{"num_hidden_layers": 10, "hidden_size": 256, "num_attention_heads": 2, "num_key_value_heads": 2, "head_dim": 128, "intermediate_size": 1024, "vocab_size": 8192, "hidden_act": "tanh_gelu", "norm": "layernorm", "norm_place": "pre", "norm_eps": 1e-05, "positions": "learned", "qk_norm": false, "attn_scale": 0.0884, "bias": "all", "tie_word_embeddings": true, "parallel_block": true, "init": "normal", "init_std_qkv": 0.0312, "init_std_o": 0.007, "init_std_up": 0.0312, "init_std_down": 0.007, "optimizer": "adamw", "learning_rate": 0.00139, "beta1": 0.9, "beta2": 0.99, "weight_decay": 0.054, "lr_head": 0.00354, "max_grad_norm": 1.0, "warmup_steps": 326, "schedule": "wsd", "decay_fraction": 0.67, "decay_shape": "linear", "final_lr_fraction": 0.0, "batch_tokens": 16384, "max_seq_len": 1024, "doc_mask": true, "z_loss": 1e-05, "train_tokens": 177900000, "max_steps": 10859, "dataset": "wikipedia_en"}
MLP neurons of a small language model. Each row is named by its layer, matrix (up: input weights) and neuron, and shows model dimensions 0-63. Each number is 200 + 30 x the weight over its row's rms, rounded and kept within 0 to 999.
A block is one neuron, or neurons of one layer that tend to fire together. Before each block is what it responds to, as a language model described it from the Wikipedia text at the highest values.

Spelled-out number words
L4.up53,172,198,208,229,250,231,248,159,246,210,233,195,150,161,165,192,208,136,228,224,156,163,183,191,180,226,199,228,200,210,175,213,206,144,180,159,223,193,255,225,188,220,185,257,200,196,154,261,188,228,220,220,197,201,208,186,173,203,190,141,209,196,132,158
L4.up54,196,171,259,180,224,269,211,193,249,232,216,152,188,211,180,246,207,211,198,244,186,235,182,208,208,252,219,179,194,204,162,235,200,170,206,197,176,286,186,231,191,232,170,227,189,180,177,231,187,204,182,168,207,210,147,196,220,217,249,234,167,203,174,179
L4.up245,207,183,222,191,212,203,236,233,208,193,193,208,187,225,220,246,267,247,216,233,198,229,179,209,162,193,254,258,134,203,212,230,176,241,207,214,192,212,259,209,203,210,200,220,163,226,130,217,174,231,169,229,178,150,157,204,213,206,141,197,214,190,165,186
L4.up492,208,150,224,182,163,224,191,152,178,180,237,185,246,180,174,262,270,220,165,153,183,195,189,154,174,211,194,208,169,209,211,227,244,231,163,190,195,224,231,243,219,171,145,242,199,212,201,193,177,213,238,159,210,197,196,187,249,193,180,285,213,187,161,232
L4.up544,173,191,203,204,162,202,207,226,179,206,166,186,174,181,178,253,212,129,210,144,187,169,172,194,191,217,193,259,172,205,188,202,244,191,234,184,168,195,236,207,209,191,179,199,198,249,222,207,199,221,245,212,193,196,225,211,222,211,176,253,248,163,135,229
L4.up821,165,145,200,192,204,212,226,164,231,169,209,198,166,205,182,217,241,177,225,222,198,232,241,216,198,249,262,214,192,192,186,229,185,190,185,192,176,223,201,243,183,228,160,216,178,160,155,205,184,228,157,188,193,149,174,169,218,185,163,205,183,174,152,183
L4.up869,196,185,216,224,203,237,194,203,192,135,222,221,229,194,242,230,239,218,230,218,209,167,205,155,168,154,224,171,163,217,193,173,231,218,171,191,140,234,256,206,208,230,204,212,203,129,172,182,210,247,189,217,186,195,156,224,173,188,149,165,232,211,144,181
L4.up987,199,140,180,192,212,258,248,141,226,146,222,161,198,203,232,212,232,187,209,215,187,193,171,171,217,208,226,192,150,240,250,187,169,235,222,171,190,217,210,199,199,192,162,193,222,207,146,207,201,234,200,217,161,179,233,215,203,217,212,257,237,191,164,238

Word-initial fragments and "to"
L3.up355,220,269,222,170,188,180,220,196,196,227,179,220,186,205,191,192,214,244,156,168,207,202,154,181,186,219,227,238,219,179,149,135,204,185,207,191,212,184,261,206,199,250,246,200,182,204,230,172,229,204,197,254,246,235,186,167,196,178,235,202,212,184,152,247

Ranking/distinction adjectives
L3.up847,182,188,191,178,163,209,227,139,246,180,247,206,189,178,169,250,225,181,257,176,216,205,234,242,174,210,202,174,118,171,215,217,185,128,208,159,197,210,216,206,194,232,179,180,182,199,213,190,226,224,137,210,244,132,199,214,228,206,199,211,198,156,194,212

Sentence-ending periods
L4.up150,265,159,243,252,211,194,209,217,196,181,213,192,196,241,245,222,261,239,171,181,201,219,231,195,203,206,232,197,151,207,209,129,150,241,222,192,202,202,212,181,213,205,205,216,198,231,162,208,216,215,201,243,236,188,192,208,229,220,179,222,204,172,205,207
L4.up164,257,151,185,217,167,211,244,202,237,231,198,224,219,259,242,240,205,274,168,193,201,203,206,220,166,200,259,165,240,179,197,141,136,210,172,199,213,176,209,149,188,217,192,248,214,216,155,225,205,138,169,202,218,205,231,163,216,146,197,184,217,146,192,152
L4.up192,204,181,239,222,200,195,224,223,231,160,226,233,270,255,233,247,165,223,141,185,200,173,211,205,195,254,235,248,209,199,208,163,149,204,233,250,186,166,217,180,192,227,215,207,204,219,205,228,231,182,215,193,199,232,194,153,192,192,175,239,164,157,223,232
L4.up275,230,157,204,233,169,168,235,210,206,199,264,187,185,187,203,212,254,239,156,180,193,245,242,216,202,203,224,199,188,209,167,120,238,227,208,197,236,214,185,190,207,195,204,227,192,196,170,182,225,222,201,229,247,192,176,184,226,173,201,205,210,195,201,212
L4.up384,209,136,177,229,181,176,223,204,215,236,195,254,179,218,169,254,264,265,210,167,199,233,225,231,176,244,242,170,162,211,204,160,180,242,193,160,197,189,204,120,192,199,201,204,200,253,172,222,211,177,194,193,218,155,173,170,199,221,158,202,249,150,220,193
L4.up409,267,128,190,201,178,166,197,272,248,171,205,210,188,215,237,246,162,184,192,223,218,209,196,240,211,273,260,187,229,184,212,165,178,267,214,215,205,206,196,160,204,256,201,204,214,259,201,216,146,199,204,163,182,182,149,161,178,208,175,234,204,170,214,215
L4.up794,223,206,207,206,185,219,264,207,233,207,198,212,190,183,237,218,235,209,156,164,198,217,186,189,183,215,229,207,214,204,190,124,166,220,210,182,201,208,194,239,201,220,243,190,182,170,194,207,209,251,231,224,230,208,165,167,243,180,186,225,207,172,174,234
L4.up997,265,207,171,184,193,215,201,123,228,195,230,182,210,192,232,220,287,253,165,165,221,162,169,172,194,206,223,149,193,191,177,172,255,260,207,183,197,202,209,227,210,189,180,182,238,221,166,203,183,220,172,198,223,195,250,214,214,208,191,246,272,184,215,203

Sentence-final boundaries
L7.up295,254,154,222,180,209,241,162,150,192,188,169,213,202,234,232,194,182,233,170,212,149,238,175,147,228,187,235,190,223,199,186,204,197,209,214,221,257,213,155,169,187,197,141,219,183,217,244,202,261,216,231,217,162,221,214,185,233,140,168,250,230,194,186,171
L7.up314,203,215,222,182,153,231,188,175,205,183,228,231,214,166,197,223,169,196,158,230,218,198,156,198,201,234,210,195,195,264,180,174,171,189,203,162,199,159,156,156,201,221,193,176,200,243,236,258,245,198,256,232,195,219,222,215,164,241,236,246,190,189,192,245
L7.up350,264,162,182,222,174,189,175,195,239,172,207,241,211,209,228,223,203,154,170,209,179,178,189,184,200,187,191,219,170,169,221,154,207,187,214,245,193,204,167,179,194,202,193,234,176,199,193,198,204,221,212,180,209,227,199,222,178,137,180,211,207,160,160,179
L7.up567,238,182,175,215,212,241,247,204,251,203,235,226,161,248,181,191,258,214,187,168,149,247,179,220,237,232,226,197,256,186,198,164,254,178,209,238,159,189,186,185,203,158,162,217,178,269,173,195,179,174,181,197,154,227,181,188,226,178,165,248,179,171,193,230
L7.up647,224,167,180,222,200,174,207,167,228,160,200,188,255,232,202,192,218,190,218,217,192,239,234,239,205,219,194,212,144,236,207,160,172,173,228,203,197,204,150,157,172,227,190,222,239,267,201,167,221,236,217,181,212,198,179,169,208,170,194,209,257,183,240,112
L7.up961,254,193,208,186,168,175,171,180,195,215,209,204,188,221,243,216,240,205,216,165,194,229,204,213,228,196,216,203,212,194,185,144,222,213,180,244,165,193,179,140,201,233,187,262,205,200,214,179,200,214,232,181,163,221,185,199,183,173,186,263,165,141,245,190
L7.up1004,234,215,207,181,188,239,277,220,232,245,188,248,254,257,261,213,242,173,180,155,180,233,224,181,203,208,198,206,185,206,210,139,174,159,241,243,176,222,219,148,201,166,193,228,202,202,187,171,256,232,199,232,199,199,180,214,257,152,228,216,210,200,217,177
L7.up1019,266,183,208,205,210,198,209,183,199,202,236,216,205,204,218,284,188,192,185,191,186,232,229,207,209,218,216,225,163,183,199,127,227,198,231,227,188,213,138,159,184,211,156,217,208,263,202,233,219,195,190,203,238,182,199,190,187,145,191,175,184,197,155,155

Clause-ending punctuation
L3.up534,233,179,197,171,202,201,161,213,214,187,218,189,242,233,238,196,313,259,197,160,193,135,199,178,192,218,214,178,164,210,147,168,183,273,209,168,229,206,237,149,209,202,222,212,188,208,201,227,211,225,199,234,190,165,198,243,206,191,156,227,239,167,182,206

Word-initial fragment tokens
L7.up139,231,209,230,243,149,281,230,121,239,211,170,249,175,215,219,195,213,189,238,237,183,157,184,144,153,265,241,181,206,177,175,242,185,195,205,183,219,195,185,212,199,232,188,200,205,248,210,200,164,205,247,174,196,191,208,100,236,154,208,161,233,174,193,200
L7.up367,194,183,232,257,188,229,191,190,225,241,190,167,181,263,278,213,234,209,208,217,159,207,178,124,162,180,199,213,198,194,150,177,238,201,197,193,238,218,200,191,197,238,245,204,260,224,203,166,197,187,242,210,216,232,266,189,214,179,183,179,201,162,239,201
L7.up437,263,183,263,206,220,192,233,176,234,200,194,180,198,155,245,232,187,193,201,201,182,198,197,234,164,174,241,192,211,156,224,239,211,188,200,168,195,214,246,222,229,215,177,185,203,242,199,238,187,230,202,214,216,204,158,187,226,228,176,209,190,140,224,258
L7.up472,239,188,255,234,183,228,205,193,224,216,191,238,228,214,195,234,199,191,203,196,202,213,205,194,155,181,228,229,202,211,175,197,228,142,184,224,238,188,210,246,204,271,219,191,193,147,227,214,234,204,221,279,207,240,206,167,248,215,259,201,171,198,218,228
L7.up504,172,156,211,207,196,171,139,212,220,177,191,186,253,144,177,237,196,181,138,173,186,224,183,199,229,215,225,254,240,228,182,184,202,176,219,216,157,195,204,219,201,221,219,224,167,215,191,196,232,227,170,235,223,194,210,175,202,183,202,201,225,179,214,235
L7.up607,172,214,225,186,149,216,272,215,240,234,178,246,235,234,212,207,171,216,147,225,219,249,241,219,219,247,245,213,171,180,119,192,162,146,205,196,249,218,244,205,190,232,189,261,180,171,215,166,205,177,215,228,175,191,178,167,286,197,195,179,212,188,215,201
L7.up654,214,203,224,235,142,191,238,204,194,139,191,221,206,228,271,197,199,216,196,179,200,204,241,129,196,190,217,192,201,227,166,150,149,261,211,210,191,183,244,221,211,197,222,116,197,198,193,175,273,147,209,210,181,223,168,200,212,165,196,188,214,113,180,242
L7.up868,225,235,174,227,217,197,220,185,200,185,196,182,187,217,240,146,207,188,193,174,199,198,184,128,182,195,218,215,182,228,131,157,224,230,177,159,155,178,197,230,212,166,211,170,210,166,208,206,219,180,166,258,173,260,190,222,210,215,192,216,180,163,175,229

Word-initial fragment tokens
L4.up44,178,188,236,214,212,209,225,208,230,220,190,199,194,201,256,247,224,174,142,194,221,216,182,208,214,195,229,185,219,182,96,179,189,227,149,183,180,241,215,213,188,202,212,233,226,203,209,154,188,161,246,253,113,220,147,188,200,195,199,197,218,187,171,245
L4.up62,199,222,203,181,207,202,197,149,255,245,170,170,183,240,211,250,196,194,155,156,184,248,204,189,199,217,172,211,174,175,219,136,202,214,167,168,207,156,232,211,196,210,174,203,231,223,141,216,177,100,165,263,177,220,158,189,224,159,199,193,192,214,223,198
L4.up439,192,179,187,227,184,195,286,178,216,135,248,176,215,193,250,219,244,199,160,198,222,217,183,181,187,160,182,176,202,217,147,190,182,199,210,158,177,181,247,203,210,178,212,221,192,163,133,169,237,202,250,246,134,230,137,164,202,158,169,225,206,192,194,242
L4.up672,195,182,194,249,172,197,229,223,210,213,187,180,213,261,204,208,188,181,126,152,224,264,189,172,193,170,236,187,246,225,145,205,203,239,214,201,214,197,190,245,214,181,216,167,199,186,151,153,240,177,230,218,199,277,180,178,180,214,232,155,167,212,224,208
L4.up721,164,203,185,232,224,253,224,215,236,215,223,158,160,237,240,173,159,126,129,205,177,237,228,160,223,216,245,217,173,179,139,156,161,200,214,189,221,230,162,246,196,197,205,204,255,183,168,181,198,148,199,219,188,212,195,196,240,209,233,209,188,201,156,198
L4.up725,240,249,174,243,161,176,271,209,221,199,209,176,231,257,249,201,230,181,145,163,191,197,228,176,190,184,219,201,157,220,138,124,229,156,173,181,208,197,249,216,203,187,196,247,205,210,224,193,200,149,230,267,164,239,191,210,222,129,252,236,225,183,174,196
L4.up780,212,202,184,239,161,193,206,215,174,248,176,185,202,221,202,203,209,226,160,156,212,202,191,177,206,183,202,192,240,206,164,197,228,194,173,190,185,199,237,238,202,203,200,193,214,226,146,187,234,180,237,211,212,183,167,189,228,166,271,188,185,185,184,147
L4.up937,170,196,220,229,197,219,196,187,225,182,189,213,189,224,237,175,271,187,189,176,188,242,260,177,183,205,217,222,178,181,200,175,224,215,194,149,235,234,240,175,200,206,198,224,214,174,180,187,204,145,245,218,169,192,181,198,174,172,210,157,194,214,166,194

Ordinals and word prefixes
L7.up253,192,176,262,196,188,255,129,145,217,188,235,184,199,158,223,236,209,193,190,118,184,163,190,194,178,216,226,225,132,181,164,204,169,221,198,174,219,194,201,199,193,182,233,176,195,193,211,148,236,192,178,273,217,211,171,170,235,214,240,223,208,209,204,256
L7.up300,234,215,189,190,201,186,235,208,183,204,180,203,200,211,190,231,247,204,198,218,227,230,187,213,189,237,257,221,211,194,178,225,180,187,272,205,202,205,184,202,191,199,213,234,171,241,241,189,181,233,182,224,233,224,175,202,230,156,165,208,238,173,165,186
L7.up329,196,204,201,207,188,238,183,197,251,219,167,208,162,165,192,155,173,171,171,189,147,154,168,146,231,227,212,186,182,187,217,159,207,179,189,199,156,170,202,177,204,173,200,156,176,231,252,194,226,186,219,224,253,219,237,199,264,207,248,178,154,183,222,250
L7.up363,190,185,170,168,175,225,179,200,254,138,242,153,228,212,176,181,190,241,214,183,161,194,195,191,178,211,176,219,196,179,214,180,191,223,205,244,237,159,199,211,224,189,183,233,207,238,222,232,215,243,223,184,228,215,247,208,196,165,200,173,188,147,202,191
L7.up370,151,195,223,215,172,176,208,233,210,182,250,204,175,254,175,229,207,170,221,182,198,188,240,232,195,163,200,265,193,268,242,203,225,183,194,213,185,227,155,200,183,181,257,165,184,201,230,178,192,239,236,210,246,198,215,182,242,145,185,200,161,176,205,169
L7.up460,179,174,206,199,225,182,174,209,225,193,168,190,230,184,172,242,195,209,200,223,183,148,165,166,200,232,221,225,218,167,222,178,155,154,213,237,182,190,176,205,186,193,229,182,249,230,176,249,185,216,195,191,266,201,227,203,253,161,226,230,133,189,172,178
L7.up489,242,210,260,218,224,184,215,228,234,182,217,206,139,196,188,202,140,153,194,194,159,186,154,241,205,201,237,208,180,206,224,197,153,182,223,222,214,167,172,178,196,173,275,198,170,266,248,218,234,237,165,178,225,176,179,239,183,182,186,211,200,203,192,207
L7.up814,181,188,236,241,198,204,207,225,211,162,175,175,208,151,190,179,155,193,188,190,174,200,226,248,234,189,250,191,164,178,199,203,185,138,211,230,216,205,141,194,172,178,204,220,228,303,192,204,197,247,166,207,247,250,187,170,226,221,203,190,175,204,176,198